MLP neurons of a small language model. Each row is named by its layer, matrix (gate and up: input weights) and neuron, and shows model dimensions 16-143. Each number is 50 + 15 x the weight over its row's rms, rounded and kept within 0 to 99. A neuron's up and down rows have the sign that makes its largest values positive.
Before each neuron's rows, "fires after" lists the tokens most often just before its 100 highest values on Wikipedia text that the model never trained on. A number after a token or word is its count.

fires after: " " 45, " (" 7, " He" 5, " and" 4
L4.gate69:45 36 63 37 45 35 29 50 55 54 67 50 25 71 69 62 54 38 58 57 51 65 51 36 27 92 44 51 47 54 61 87 60 48 82 75 54 43 48 54 37 32 66 42 59 70 44 54 52 44 50 25 55 77 44 68 37 66 65 39 34 53 57 49 53 58 73 73 63 69 41 66 31 42 44 55 52 62 27 35 16 48 39 45 47 32 42 57 61 59 49 78 61 30 33 20 33 34 46 53 58 54 50 69 41 36 60 54 44 64 52 50 37 45 52 43 70 31 19 60 36 46 54 77 36 35 39 49
L4.up69:62 59 71 46 55 66 36 38 43 71 42 50 30 76 51 68 74 19 54 50 54 60 51 47 41 69 36 52 67 47 50 56 51 52 66 58 52 30 52 46 53 10 79 59 57 54 34 68 59 60 53 37 60 76 53 75 41 45 50 33 18 20 48 49 46 45 72 60 65 65 53 64 43 48 44 65 69 59 15 56 57 39 39 27 24 44 42 52 82 54 34 80 79 40 51 18 31 46 72 53 50 64 56 58 48 46 65 48 42 62 47 35 52 39 43 55 44 53 35 52 57 41 40 74 38 28 31 51

fires after: "\n" 38, "." 13, " was" 4
L15.gate342:63 61 55 76 16 50 31 38 51 56 26 34 48 55 59 46 48 47 36 16 35 51 50 53 42 21 58 60 18 46 28 68 28 50 45 58 51 58 39 76 47 63 51 36 65 52 53 70 54 58 34 66 68 47 42 67 18 61 39 69 53 26 60 64 31 40 16 58 49 55 61 48 44 33 38 28 41 55 64 47 45 62 55 18 34 94 50 66 68 53 34 52 33 60 65 52 48 61 33 52 58 63 56 59 67 50 79 32 52 55 50 50 32 50 72 60 51 66 41 45 51 60 53 40 51 68 46 62
L15.up342:54 49 40 51 42 36 14 44 84 51 30 45 51 99 59 56 52 67 81 19 58 32 58 86 59 36 40 46 34 59 66 59 44 56 31 34 77 63 34 66 65 57 34 18 42 41 38 53 75 57 22 51 45 41 42 40 35 39 56 46 28 44 65 51 47 60 66 39 52 60 77 50 76 47 68 40 36 43 86 55 31 47 56 61 59 68 48 63 49 56 45 60 57 48 38 61 22 49 62 40 51 70 38 74 44 53 72 35 71 66 45 42 43 59 38 58 66 68 37 61 68 47 61 60 41 75 68 36

fires after: "\n" 21, "." 16, "A" 10, "-" 5, "," 4, " Re" 4
L5.gate345:32 69 68 56 44 57 36 52 42 42 44 28 33 57 64 50 32 14 75 67 42 43 34 30 37 43 49 41 65 50 47 55 78 60 55 42 26 41 45 65 18 47 28 49 48 37 57 57 55 71 51 15 50 57 29 56 40 47 70 61 46 75 43 42 29 48 70 43 48 63 70 31 56 43 57 42 45 29 39 33 44 62 94 37 51 57 85 51 58 37 45 56 46 76 55 30 33 25 82 46 45 66 41 32 06 46 60 45 59 62 56 60 38 59 22 30 43 53 33 63 35 65 82 27 38 61 63 64
L5.up345:50 38 65 36 55 56 46 56 69 19 51 03 19 63 61 72 55 55 65 45 20 71 60 57 18 43 52 51 44 70 59 29 51 51 58 50 52 48 63 72 65 51 21 59 15 11 53 39 62 24 56 25 43 68 81 51 43 56 31 51 57 68 25 55 39 44 55 60 39 45 57 17 40 31 52 42 31 57 52 57 49 63 52 67 33 38 26 28 69 32 41 64 29 50 74 31 71 59 27 57 41 53 46 42 50 77 57 42 75 55 57 39 56 38 58 35 50 48 51 28 61 65 50 49 38 63 56 69

fires after: " " 41, " (" 9, "\n" 5, " \"" 4, "-" 4, "." 4
L17.gate30:14 38 52 50 57 67 40 45 46 65 45 56 57 27 30 79 09 33 57 48 45 53 41 74 83 61 36 52 58 51 40 51 42 61 35 44 54 45 53 84 33 54 51 38 62 46 41 39 33 60 64 70 43 45 62 63 42 61 43 41 56 44 44 56 25 18 45 70 73 49 99 59 26 57 42 85 54 45 53 35 54 50 72 55 58 36 57 59 72 36 47 86 44 72 42 52 37 57 58 57 40 73 43 81 53 37 45 42 30 54 33 76 29 48 35 44 74 46 39 51 45 42 48 66 44 42 36 49
L17.up30:45 52 54 50 63 79 71 50 46 46 29 55 42 49 48 62 60 66 75 56 30 46 69 71 40 49 54 36 51 19 57 18 43 39 64 62 51 51 33 41 39 81 25 45 58 30 68 59 43 67 39 64 57 46 41 70 36 40 39 44 68 58 23 59 73 44 54 73 72 62 72 72 47 48 58 66 49 54 14 57 45 68 48 65 41 50 46 55 51 41 74 35 47 48 75 44 65 35 24 57 64 60 36 20 51 64 55 70 54 70 63 60 44 53 13 55 64 52 45 43 64 52 46 18 51 35 38 57

fires after: " " 60, "–" 10, "\n" 8, "===" 4, " the" 4
L16.gate572:46 50 50 58 25 63 76 64 47 30 56 44 37 69 42 35 55 38 64 68 61 18 46 41 39 37 52 44 27 70 37 61 17 58 62 54 45 59 66 72 41 45 63 45 55 69 31 72 52 52 49 23 59 37 65 22 46 48 60 57 65 00 71 47 45 55 40 58 49 83 47 40 31 49 55 55 40 48 58 59 35 69 50 42 43 27 45 66 46 34 44 79 58 59 42 55 71 36 40 57 71 44 39 51 52 26 23 66 53 51 49 58 69 32 67 29 51 70 67 62 36 35 40 60 60 71 30 46
L16.up572:22 47 62 22 60 45 43 44 35 58 48 54 47 34 54 74 58 68 62 61 59 26 70 31 39 60 69 45 65 51 45 50 22 30 50 72 60 49 88 71 45 30 54 66 67 40 39 52 70 37 37 65 59 43 56 61 63 40 39 69 23 62 60 29 79 73 47 23 28 47 66 41 39 50 53 79 57 58 48 47 29 51 66 29 62 47 45 61 40 60 62 74 61 54 34 35 48 46 70 55 45 39 47 38 38 41 57 12 37 45 48 69 52 61 38 30 59 27 82 25 59 47 24 49 38 65 65 61

fires after: "–" 48, " " 8, "m" 5, "-" 4, "fe" 4
L8.gate429:40 46 60 62 51 33 57 65 24 38 23 27 50 65 41 59 67 23 47 43 37 60 57 32 48 56 35 37 34 64 50 35 70 53 27 44 86 63 37 67 40 36 66 40 36 47 56 41 53 47 44 49 58 48 41 31 40 53 52 45 39 65 67 44 46 47 61 64 67 48 70 45 59 71 44 54 68 62 41 60 40 52 29 31 54 56 59 40 46 42 58 55 37 33 46 61 71 06 63 38 56 64 62 31 63 23 49 19 31 41 53 75 84 36 78 41 45 64 55 41 39 54 62 67 46 51 70 64
L8.up429:33 76 38 74 45 51 88 67 60 40 75 50 40 21 53 52 57 42 62 67 34 56 36 41 47 78 78 45 54 69 57 39 72 13 47 51 54 54 68 69 66 24 82 47 50 55 39 26 38 55 51 42 65 69 76 49 57 51 42 46 31 53 71 53 58 63 64 25 51 40 49 51 25 59 47 25 42 49 46 48 65 42 35 46 64 52 96 64 48 28 54 44 21 53 51 22 24 71 48 67 34 37 56 32 52 30 26 46 65 22 65 68 45 42 49 50 35 56 26 43 59 31 65 42 53 57 32 45

fires after: "." 36, "," 16, "8" 5
L19.gate676:58 31 35 47 43 41 46 54 47 61 42 83 41 40 18 53 69 25 71 71 34 49 38 42 51 49 54 41 56 74 62 64 77 43 42 68 43 54 63 83 29 51 46 44 35 59 69 76 26 41 62 66 59 60 81 69 54 10 60 42 43 70 54 46 58 51 52 44 68 40 75 43 40 63 63 55 36 53 48 43 55 68 66 75 43 47 45 52 64 40 85 52 80 75 46 50 84 42 57 52 54 27 67 52 40 60 37 42 44 51 56 81 55 68 48 51 57 47 41 50 47 74 41 46 58 74 39 59
L19.up676:23 62 76 60 66 27 25 38 44 46 59 45 44 41 29 43 56 59 81 43 42 50 70 58 49 43 43 61 59 55 54 18 24 65 56 56 76 29 42 59 75 56 49 53 44 62 67 30 76 24 35 42 43 50 40 64 73 53 19 54 50 32 53 34 33 35 25 26 36 44 59 44 40 48 39 59 56 86 60 37 32 58 78 57 47 40 61 41 75 40 36 35 65 66 42 40 51 69 21 44 65 40 70 43 63 07 52 37 58 60 50 64 41 74 38 61 59 33 42 54 79 58 82 55 40 56 52 65

fires after: "0" 16, "ven" 11, "–" 10, "2" 10, "ist" 5, " " 5
L9.gate470:35 64 47 44 64 52 56 68 44 49 64 51 63 73 23 42 50 41 61 66 41 77 53 67 66 37 77 48 44 58 57 11 69 53 22 48 75 65 45 13 35 41 71 53 54 60 37 82 68 59 51 31 27 36 38 36 55 53 26 17 78 66 36 77 55 46 58 82 71 52 70 36 37 62 30 48 40 30 41 66 89 47 53 55 82 56 42 59 54 67 49 84 43 65 40 47 42 28 46 47 29 58 39 57 32 44 58 16 38 19 61 80 54 47 87 16 53 60 51 63 62 71 45 55 47 46 00 67
L9.up470:42 49 35 41 59 59 67 40 32 43 58 70 55 79 33 51 80 88 44 65 38 54 62 52 44 66 49 51 56 51 34 57 73 51 37 40 56 22 41 78 26 53 57 68 48 61 43 40 58 55 38 77 50 18 50 63 78 42 57 22 40 63 69 52 37 50 60 48 68 60 62 39 37 51 45 59 40 41 06 28 39 54 62 20 49 51 63 64 51 48 37 37 62 74 39 41 56 59 13 71 48 55 34 45 53 83 61 52 61 43 46 52 63 76 45 23 31 61 43 54 63 71 56 58 44 28 40 35

fires after: " " 69, " (" 15
L3.gate209:55 72 54 45 54 60 47 60 41 56 52 54 42 48 49 71 67 52 34 33 42 50 67 53 34 65 62 09 57 53 50 61 71 55 62 45 55 53 30 33 58 45 40 35 27 51 59 55 53 35 65 34 43 43 43 38 62 48 50 45 37 17 47 65 74 35 62 61 61 60 46 62 48 23 43 74 67 58 59 40 49 76 81 69 41 44 46 71 76 32 42 69 65 54 37 31 29 50 65 50 31 40 24 69 33 59 63 69 27 22 59 46 56 63 59 46 80 35 41 24 46 25 42 49 50 82 48 44
L3.up209:68 59 37 47 68 69 48 54 15 55 49 45 39 62 35 53 55 30 49 56 22 49 75 46 57 65 47 26 51 42 61 72 60 37 71 62 43 69 48 50 62 62 66 65 55 54 50 69 61 27 34 40 37 72 67 33 68 29 39 37 47 34 63 55 73 45 63 42 55 40 47 41 57 58 53 58 63 41 62 53 66 60 70 44 60 72 58 53 54 44 51 57 38 49 48 39 27 55 46 58 47 74 30 41 30 37 51 50 37 22 60 66 51 58 95 46 74 46 41 59 57 43 33 56 57 31 03 16

fires after: " D" 29, "D" 10, "G" 6, "ated" 4, "d" 4
L8.gate441:41 39 41 56 47 71 20 34 69 57 37 54 47 50 63 41 52 47 58 64 72 33 42 22 68 71 47 27 23 47 47 61 53 23 34 34 50 52 69 36 64 51 68 32 51 61 34 58 51 26 54 39 53 66 51 52 34 36 64 40 40 48 48 45 32 65 22 57 58 64 25 47 47 18 52 66 35 33 20 48 41 58 45 39 73 34 56 41 45 44 38 48 66 51 63 61 61 40 59 00 53 44 92 57 30 46 20 75 42 39 87 29 42 32 45 91 41 43 59 53 41 39 53 71 52 53 56 27
L8.up441:47 58 50 27 50 33 43 68 48 41 25 36 47 21 58 41 14 39 90 67 74 74 65 52 50 44 42 41 48 39 45 53 51 50 60 45 32 58 43 24 38 52 35 24 14 81 44 50 29 47 28 53 79 69 69 61 40 41 33 54 37 43 55 15 32 32 62 63 54 71 47 61 82 56 54 46 46 33 28 45 75 49 50 26 38 67 55 45 37 44 28 64 60 52 23 46 47 74 31 47 37 24 43 34 20 67 43 31 52 49 77 66 43 40 49 74 51 44 50 35 56 67 57 51 42 50 38 43

fires after: "\n" 92
L7.gate492:47 18 54 63 37 36 41 52 48 45 47 60 54 80 47 64 36 53 62 47 44 48 35 53 52 52 41 63 42 63 59 76 57 34 30 46 47 43 47 46 41 70 70 51 56 52 53 45 64 73 73 68 46 28 57 38 23 37 66 43 44 24 57 43 39 64 48 58 35 41 29 41 14 57 41 39 59 49 38 67 58 42 22 55 53 80 64 56 52 48 52 61 76 40 45 31 47 37 52 43 79 80 47 49 34 49 39 69 47 50 23 61 57 32 61 28 52 23 54 44 23 63 44 60 47 90 31 55
L7.up492:37 50 64 61 49 60 53 41 56 66 39 75 39 57 57 86 54 74 51 73 37 45 38 67 63 39 45 47 44 76 51 61 26 33 36 40 56 50 33 32 50 43 61 74 58 32 42 47 81 69 51 87 51 43 43 45 27 68 40 20 22 69 54 77 60 38 43 56 66 59 71 61 44 48 42 29 58 48 50 17 68 47 34 27 31 71 59 65 63 58 35 53 28 72 42 61 45 58 32 51 50 27 45 48 52 63 69 35 61 61 49 66 57 30 45 42 69 64 20 61 70 66 65 49 46 57 35 74

fires after: "\n" 96
L10.gate578:40 50 68 85 09 46 72 50 55 41 41 45 54 62 57 62 36 58 60 38 39 52 49 48 40 69 73 41 46 34 31 27 54 50 33 30 57 53 49 49 69 48 69 43 50 59 44 46 62 46 32 62 41 46 40 57 26 70 66 44 29 44 78 65 40 09 58 51 29 64 63 52 28 64 48 44 59 44 54 65 54 77 41 61 48 28 59 77 47 38 27 47 57 30 37 25 42 34 55 50 68 51 68 61 55 32 48 45 33 36 76 59 45 19 47 55 45 60 76 43 46 16 77 49 46 78 62 75
L10.up578:42 64 56 72 45 37 59 82 36 57 62 28 70 67 35 33 37 78 55 46 50 53 90 53 60 60 35 39 53 60 76 62 47 47 58 41 36 34 46 32 32 59 72 72 73 15 57 40 62 78 65 45 65 45 45 49 59 77 44 60 53 50 49 51 52 47 68 78 50 39 27 57 27 62 57 48 36 55 53 51 64 43 65 38 33 33 47 71 52 43 36 26 49 63 36 34 44 64 63 46 56 51 41 55 64 27 47 56 51 47 53 78 64 45 37 66 70 21 41 72 47 41 54 39 28 48 63 53

fires after: " " 54, "\n" 20, "1" 6, "–" 4
L15.gate152:56 39 33 42 45 36 45 62 52 45 42 42 53 35 44 42 64 54 34 50 29 64 59 64 31 60 45 63 48 59 73 50 67 59 33 42 59 59 68 25 40 26 65 45 46 52 37 68 59 32 81 41 41 53 62 46 52 46 66 48 51 71 57 82 57 68 60 58 24 28 36 39 74 52 27 53 77 23 32 64 58 81 80 38 63 59 40 55 53 59 53 56 70 53 54 45 74 40 74 45 59 46 52 49 76 48 64 58 84 50 52 81 68 92 51 49 76 56 46 53 54 47 68 46 46 40 35 72
L15.up152:63 61 48 50 63 44 42 38 31 55 48 45 42 67 66 36 37 18 29 47 46 41 40 39 39 84 26 66 60 42 60 50 36 56 29 27 51 56 55 61 50 76 75 65 69 53 60 44 76 32 57 71 68 57 34 46 54 35 30 56 43 33 39 62 38 60 27 50 73 53 61 40 35 53 58 28 22 52 52 31 44 83 57 67 60 41 62 56 62 56 37 36 34 76 57 59 19 51 44 50 38 40 60 53 49 66 10 19 58 53 60 64 65 75 39 45 35 59 66 45 52 23 47 56 63 50 59 57

fires after: " G" 34, " D" 11, "G" 10, "I" 4, "O" 4
L8.gate459:68 32 30 45 36 43 14 54 42 53 73 52 34 30 55 30 52 22 79 33 44 32 53 30 42 63 65 46 40 42 60 64 82 55 46 45 52 75 75 68 82 55 33 54 36 38 20 63 60 67 39 43 55 36 32 46 40 43 44 57 61 68 52 59 38 40 67 39 18 58 49 59 63 47 50 47 50 30 55 47 48 76 50 35 39 77 50 31 45 32 40 39 68 27 46 44 78 42 49 66 47 59 50 60 39 49 21 54 24 71 51 52 38 47 59 62 49 21 61 79 52 63 57 53 42 62 59 39
L8.up459:45 63 32 56 56 30 34 26 65 51 27 39 51 37 68 33 35 43 44 77 36 54 51 49 37 61 60 54 44 70 84 59 42 20 39 60 19 55 48 53 51 41 43 46 50 14 49 58 60 31 51 57 70 58 47 60 82 37 41 65 56 54 58 45 59 36 66 37 38 49 45 35 51 36 73 38 40 05 50 33 53 71 83 22 02 51 57 57 62 59 32 36 31 81 24 51 56 62 46 40 55 59 69 48 39 48 79 37 50 58 62 38 55 58 44 30 41 27 26 62 64 43 51 60 37 82 40 37

fires after: " " 25, "\n" 18, "-" 15, "===" 8, " (" 8, " \"" 5
L4.gate579:63 34 44 70 35 36 61 56 37 45 36 71 68 87 60 52 69 26 54 26 64 49 54 21 68 57 56 59 64 62 57 37 42 55 20 42 57 39 49 45 46 28 68 28 67 47 20 51 40 61 65 24 69 51 36 37 26 48 66 71 46 70 46 44 44 65 45 48 40 46 48 76 38 44 68 29 60 85 55 41 50 62 65 64 70 43 43 47 64 76 49 79 42 33 52 61 46 45 28 61 78 55 47 59 28 34 50 68 37 66 67 67 60 61 39 42 75 50 65 45 31 59 51 41 25 48 56 47
L4.up579:49 35 55 59 33 56 30 54 79 64 38 36 62 42 56 35 54 34 62 31 59 38 46 37 52 67 45 23 56 50 38 27 43 20 17 56 45 57 46 46 16 44 62 61 46 32 22 72 37 64 69 61 31 41 42 64 46 60 70 60 35 25 62 53 43 77 53 36 73 20 86 45 66 40 60 83 53 39 26 35 46 62 63 34 82 60 44 59 60 40 44 60 52 58 57 49 49 67 22 37 56 39 27 26 76 68 44 53 76 55 65 57 56 56 32 38 46 58 51 08 34 66 65 46 38 76 54 71

fires after: "0" 22, "," 17, "." 15, "1" 11, ":" 6
L19.gate401:66 36 32 47 40 55 41 49 77 38 28 64 78 41 57 46 46 84 38 50 42 21 31 71 39 77 71 28 53 22 65 57 48 51 78 61 50 46 79 49 50 63 33 04 58 51 58 52 55 60 65 58 39 71 46 44 43 23 37 27 27 44 43 20 38 43 48 45 53 67 53 44 17 55 44 72 29 53 48 52 78 42 62 67 32 55 46 62 51 15 50 45 51 54 39 49 73 50 55 13 55 52 24 53 59 39 80 66 44 54 39 53 36 34 60 52 46 54 49 37 55 35 48 61 60 63 53 65
L19.up401:92 82 44 71 40 66 50 73 48 60 51 56 57 44 35 38 45 48 58 72 65 49 56 56 47 56 33 31 28 58 48 74 48 59 37 49 62 46 77 41 65 39 61 32 61 40 46 57 66 43 49 41 48 66 75 39 53 44 53 63 56 47 39 51 65 63 27 56 42 58 65 41 20 47 33 58 45 61 44 63 55 62 75 49 57 69 31 31 30 66 48 41 59 44 42 41 44 61 71 32 57 58 49 53 36 38 81 40 52 47 38 61 54 58 35 58 24 51 40 40 39 36 52 46 56 46 44 37

fires after: " " 44, "ed" 4, " K" 4
L4.gate390:47 62 50 31 43 61 57 42 57 34 43 64 72 28 37 34 47 67 68 23 44 25 51 55 42 66 87 35 33 34 37 44 52 31 45 71 61 67 41 32 72 37 79 37 70 46 60 37 69 38 30 36 60 32 53 76 49 56 62 41 38 43 42 59 59 47 49 63 56 55 52 49 23 55 36 74 53 44 44 39 67 61 60 38 68 61 81 76 76 44 46 75 56 61 26 16 36 42 51 58 63 29 35 53 66 35 37 51 41 47 57 42 46 36 76 58 46 74 62 54 56 57 58 68 20 51 79 53
L4.up390:50 68 61 29 26 75 38 52 34 51 40 48 60 28 52 45 34 53 75 19 65 39 35 70 63 76 68 23 45 35 43 52 50 50 60 74 54 75 61 42 72 39 67 43 61 41 57 46 54 30 25 31 63 26 30 55 61 46 65 51 25 50 29 50 30 45 61 35 50 62 50 39 42 47 35 39 71 38 07 46 85 73 48 47 49 61 78 66 77 44 42 66 37 54 36 43 46 35 57 43 54 48 39 34 63 40 44 52 43 23 68 36 45 53 71 79 53 60 39 45 61 38 50 56 35 35 50 64

fires after: " " 57, " May" 7, " April" 4, "On" 4
L5.gate417:69 28 60 39 53 42 25 42 38 11 31 29 47 54 70 81 78 63 67 54 55 36 61 59 69 64 51 26 44 53 75 25 54 72 55 46 77 72 82 41 48 33 83 57 69 42 40 62 68 44 62 79 33 76 85 17 51 51 66 52 43 48 69 39 76 64 65 69 38 46 48 49 42 41 16 18 62 75 79 40 60 46 41 44 70 41 38 68 34 51 60 68 53 55 39 22 78 43 71 46 67 66 56 46 62 22 50 41 51 54 49 48 60 48 48 52 35 40 43 74 48 56 54 35 58 55 46 53
L5.up417:88 54 39 52 56 44 52 14 63 42 68 31 56 47 60 40 71 60 44 74 53 47 43 34 55 67 45 37 63 43 41 66 51 65 68 53 65 78 55 50 40 43 72 51 70 61 48 66 52 51 61 65 39 54 66 51 72 73 79 36 44 40 87 20 61 59 68 34 62 53 65 62 66 60 36 25 52 27 56 60 65 46 39 36 48 53 62 61 35 33 19 42 82 60 39 33 31 60 29 44 67 53 60 66 63 29 76 60 34 51 59 37 46 38 58 45 52 49 71 49 45 24 69 58 37 68 25 50

fires after: " " 36, "-" 11, "s" 6, "," 5, " (" 4
L4.gate592:61 28 37 38 16 80 82 51 53 41 53 24 47 59 38 39 58 12 33 65 71 26 50 52 45 85 58 29 30 63 43 63 47 35 38 32 57 41 64 59 55 13 64 34 62 58 39 47 48 28 44 36 60 44 38 37 50 44 39 41 36 39 46 70 30 25 51 86 37 47 50 47 54 36 50 58 82 44 58 29 48 28 45 61 70 30 57 70 46 43 66 48 51 71 48 50 84 79 58 25 59 39 54 61 55 45 32 61 43 52 61 44 34 55 33 79 23 60 32 78 58 41 33 41 42 45 28 54
L4.up592:39 35 63 37 37 74 60 33 61 48 45 50 67 54 82 16 34 32 54 52 08 31 46 51 42 59 45 31 49 72 81 64 49 26 22 50 64 46 31 59 53 54 22 44 29 48 39 62 44 45 64 40 54 54 48 73 68 63 52 39 42 59 59 82 76 51 45 79 30 61 52 67 58 19 58 79 42 45 58 53 75 62 51 28 47 30 36 55 56 14 40 73 50 43 64 33 54 27 51 85 43 50 33 59 65 44 88 28 55 50 29 62 62 62 58 73 36 82 36 51 53 45 57 38 61 57 51 45

fires after: " " 52, " (" 16, " re" 9
L4.gate513:43 65 44 78 53 28 66 67 28 52 47 48 29 60 31 68 72 40 43 51 71 35 55 35 58 53 59 33 66 50 79 48 76 55 70 40 51 32 44 38 48 27 52 26 54 47 69 76 50 49 40 44 77 42 64 52 30 68 59 35 23 37 44 37 50 56 61 75 47 47 25 60 46 25 55 39 70 31 35 62 56 48 41 41 64 59 38 59 53 70 59 41 61 71 53 54 36 41 37 66 51 70 47 53 61 65 54 46 37 36 84 71 56 53 55 48 41 50 45 44 87 40 24 48 40 52 60 47
L4.up513:41 53 49 68 68 38 59 39 85 43 21 67 35 38 48 64 45 48 57 36 37 39 57 56 41 54 50 51 52 59 57 48 53 67 70 86 77 26 64 34 48 55 58 59 40 42 72 59 74 55 53 31 56 68 58 45 40 52 52 20 43 61 35 49 69 63 75 76 19 48 41 75 70 43 30 52 44 48 41 32 49 65 51 36 64 48 64 84 47 68 49 62 60 35 54 70 57 50 65 40 59 60 27 42 31 50 40 59 37 18 72 61 99 65 53 26 52 47 62 39 52 33 35 24 52 50 51 07

fires after: "s" 22, "," 16, "6" 6, "ches" 4, " Lock" 4, " United" 4
L8.gate588:60 41 59 68 61 78 61 29 52 43 45 68 33 65 36 60 24 47 40 33 39 52 35 36 45 43 42 38 68 56 42 46 69 85 35 56 63 17 44 43 32 46 48 55 40 50 36 49 71 67 71 48 48 47 83 74 44 64 59 33 81 25 37 56 67 55 47 53 64 73 25 35 41 22 75 65 80 53 62 40 42 65 57 74 70 40 28 33 58 38 33 61 54 74 39 60 41 33 28 24 64 46 47 50 57 51 23 62 24 42 72 59 65 59 58 54 57 51 48 53 23 72 76 49 48 68 35 48
L8.up588:32 28 35 78 38 31 47 42 75 65 34 40 64 69 56 39 30 51 56 50 28 40 25 47 53 83 26 53 43 54 46 70 36 54 56 52 53 60 40 47 34 83 35 45 60 39 58 43 72 42 60 66 42 18 52 47 59 47 37 73 40 60 32 21 71 50 53 31 32 74 37 64 43 23 37 68 70 54 56 50 48 58 31 41 63 51 50 28 36 76 62 43 40 59 42 59 62 55 50 19 26 57 57 43 47 65 66 55 33 56 47 46 65 51 67 60 55 47 85 31 41 42 40 50 43 48 39 56

fires after: "\n" 100
L7.gate194:58 64 56 72 39 59 44 49 51 14 44 72 50 58 46 67 55 37 47 36 42 22 40 09 54 46 25 39 55 54 77 74 23 63 45 45 62 52 48 43 50 50 68 59 39 58 48 23 68 76 63 48 48 68 54 42 18 38 36 52 11 63 59 86 56 47 57 62 58 53 34 42 57 44 61 29 33 29 25 62 56 61 46 42 56 49 57 47 69 59 53 53 66 65 43 40 23 54 32 52 70 64 90 12 37 55 57 38 49 44 50 27 33 42 45 29 37 32 56 54 50 54 40 41 20 75 34 54
L7.up194:55 70 68 56 29 75 35 54 59 27 27 73 56 45 38 58 62 17 48 34 70 34 41 09 51 70 25 42 52 38 83 59 30 30 36 49 59 52 61 47 49 59 59 53 37 52 62 20 50 75 54 59 49 46 64 43 40 42 48 56 24 54 76 69 65 71 43 65 67 49 32 52 43 37 44 34 33 60 61 48 63 53 36 49 68 38 50 52 69 60 52 69 56 64 51 14 29 51 33 73 62 61 61 15 17 57 49 60 50 37 49 17 33 51 42 20 19 37 53 59 47 57 40 34 46 57 42 65

fires after: "\n" 36, "-" 8, "," 6, "–" 5, "N" 4, "." 4
L15.gate630:48 35 43 52 55 71 35 45 69 71 59 40 17 70 43 54 47 53 64 81 42 43 42 42 15 62 43 43 56 62 61 28 67 43 64 64 57 43 38 37 42 57 18 73 46 70 59 46 44 48 73 47 56 70 65 47 56 48 49 37 44 76 51 61 63 44 50 52 52 46 80 43 56 48 44 55 47 55 67 28 37 68 41 20 37 50 56 48 47 29 66 63 51 61 23 40 43 60 20 74 33 40 35 65 62 38 72 44 20 31 66 31 56 59 47 38 52 31 60 61 30 62 81 44 76 59 42 66
L15.up630:71 21 82 57 42 35 50 61 65 59 35 32 55 89 20 61 66 43 55 48 26 25 47 52 61 45 56 71 16 54 39 26 63 45 56 52 54 32 68 73 48 47 91 75 12 53 42 45 55 48 48 52 52 58 22 42 10 62 55 49 51 52 38 76 69 47 57 36 25 39 56 19 57 26 36 37 47 57 29 32 23 52 46 23 69 52 21 57 54 48 44 43 43 62 42 47 62 60 49 27 56 50 32 48 62 84 54 56 32 43 37 55 51 54 45 67 32 64 65 23 46 69 43 54 30 44 55 35

fires after: "\n" 58, " in" 5, "." 5, ":" 4
L7.gate628:48 56 38 44 58 19 47 67 32 45 62 77 56 51 67 60 45 51 62 58 61 48 31 28 59 49 41 53 47 69 67 60 46 62 48 28 76 25 13 49 48 35 43 32 32 68 48 27 41 39 48 77 54 62 55 69 47 42 30 50 58 69 45 70 40 49 45 44 49 66 17 21 28 28 50 78 71 64 42 42 33 28 60 57 54 63 43 29 69 50 57 50 76 47 21 21 24 38 57 55 44 63 41 39 49 68 53 52 74 35 65 43 22 65 52 62 07 56 65 58 03 55 42 58 34 37 55 55
L7.up628:46 51 59 54 57 29 56 60 45 71 50 30 53 41 54 67 49 47 46 40 57 50 52 74 88 58 32 56 55 35 30 66 41 37 00 60 54 28 52 46 51 46 72 63 40 22 64 60 42 41 27 61 34 61 43 23 43 23 58 55 29 32 47 51 56 52 53 53 37 38 55 60 43 64 59 42 19 45 69 42 40 52 52 60 25 49 52 62 62 46 60 51 48 53 38 31 84 35 41 57 60 44 51 46 25 36 45 56 40 57 44 34 57 40 50 45 82 44 39 63 70 33 51 34 29 57 44 54

fires after: ":" 40, "," 14, "–" 5
L10.gate408:51 27 38 52 51 67 73 51 56 41 56 35 82 62 45 50 59 51 45 53 47 32 53 37 35 61 31 23 63 68 68 60 47 52 37 52 46 45 62 53 26 70 37 29 58 15 27 46 49 48 45 47 71 63 53 58 50 60 56 37 62 24 77 33 48 47 38 52 79 63 46 55 55 36 50 50 75 35 80 77 57 49 54 66 25 83 63 62 59 37 60 61 42 47 41 61 62 49 42 37 81 36 38 69 59 50 48 63 56 71 62 65 45 76 49 42 46 67 31 61 59 24 54 69 50 25 39 63
L10.up408:36 47 47 62 55 61 39 46 46 58 53 44 61 39 63 61 24 53 44 35 53 30 62 29 63 57 47 53 36 69 37 58 61 64 37 70 53 48 72 50 47 72 80 46 74 53 27 34 66 31 50 61 76 84 54 65 51 44 55 69 42 33 67 25 52 60 50 46 48 61 40 60 31 51 34 60 73 13 70 39 43 34 50 43 65 56 42 24 66 71 46 58 19 43 59 45 45 84 30 54 45 51 59 80 54 34 71 44 60 70 57 68 68 35 67 64 22 64 48 53 71 21 44 31 61 44 49 43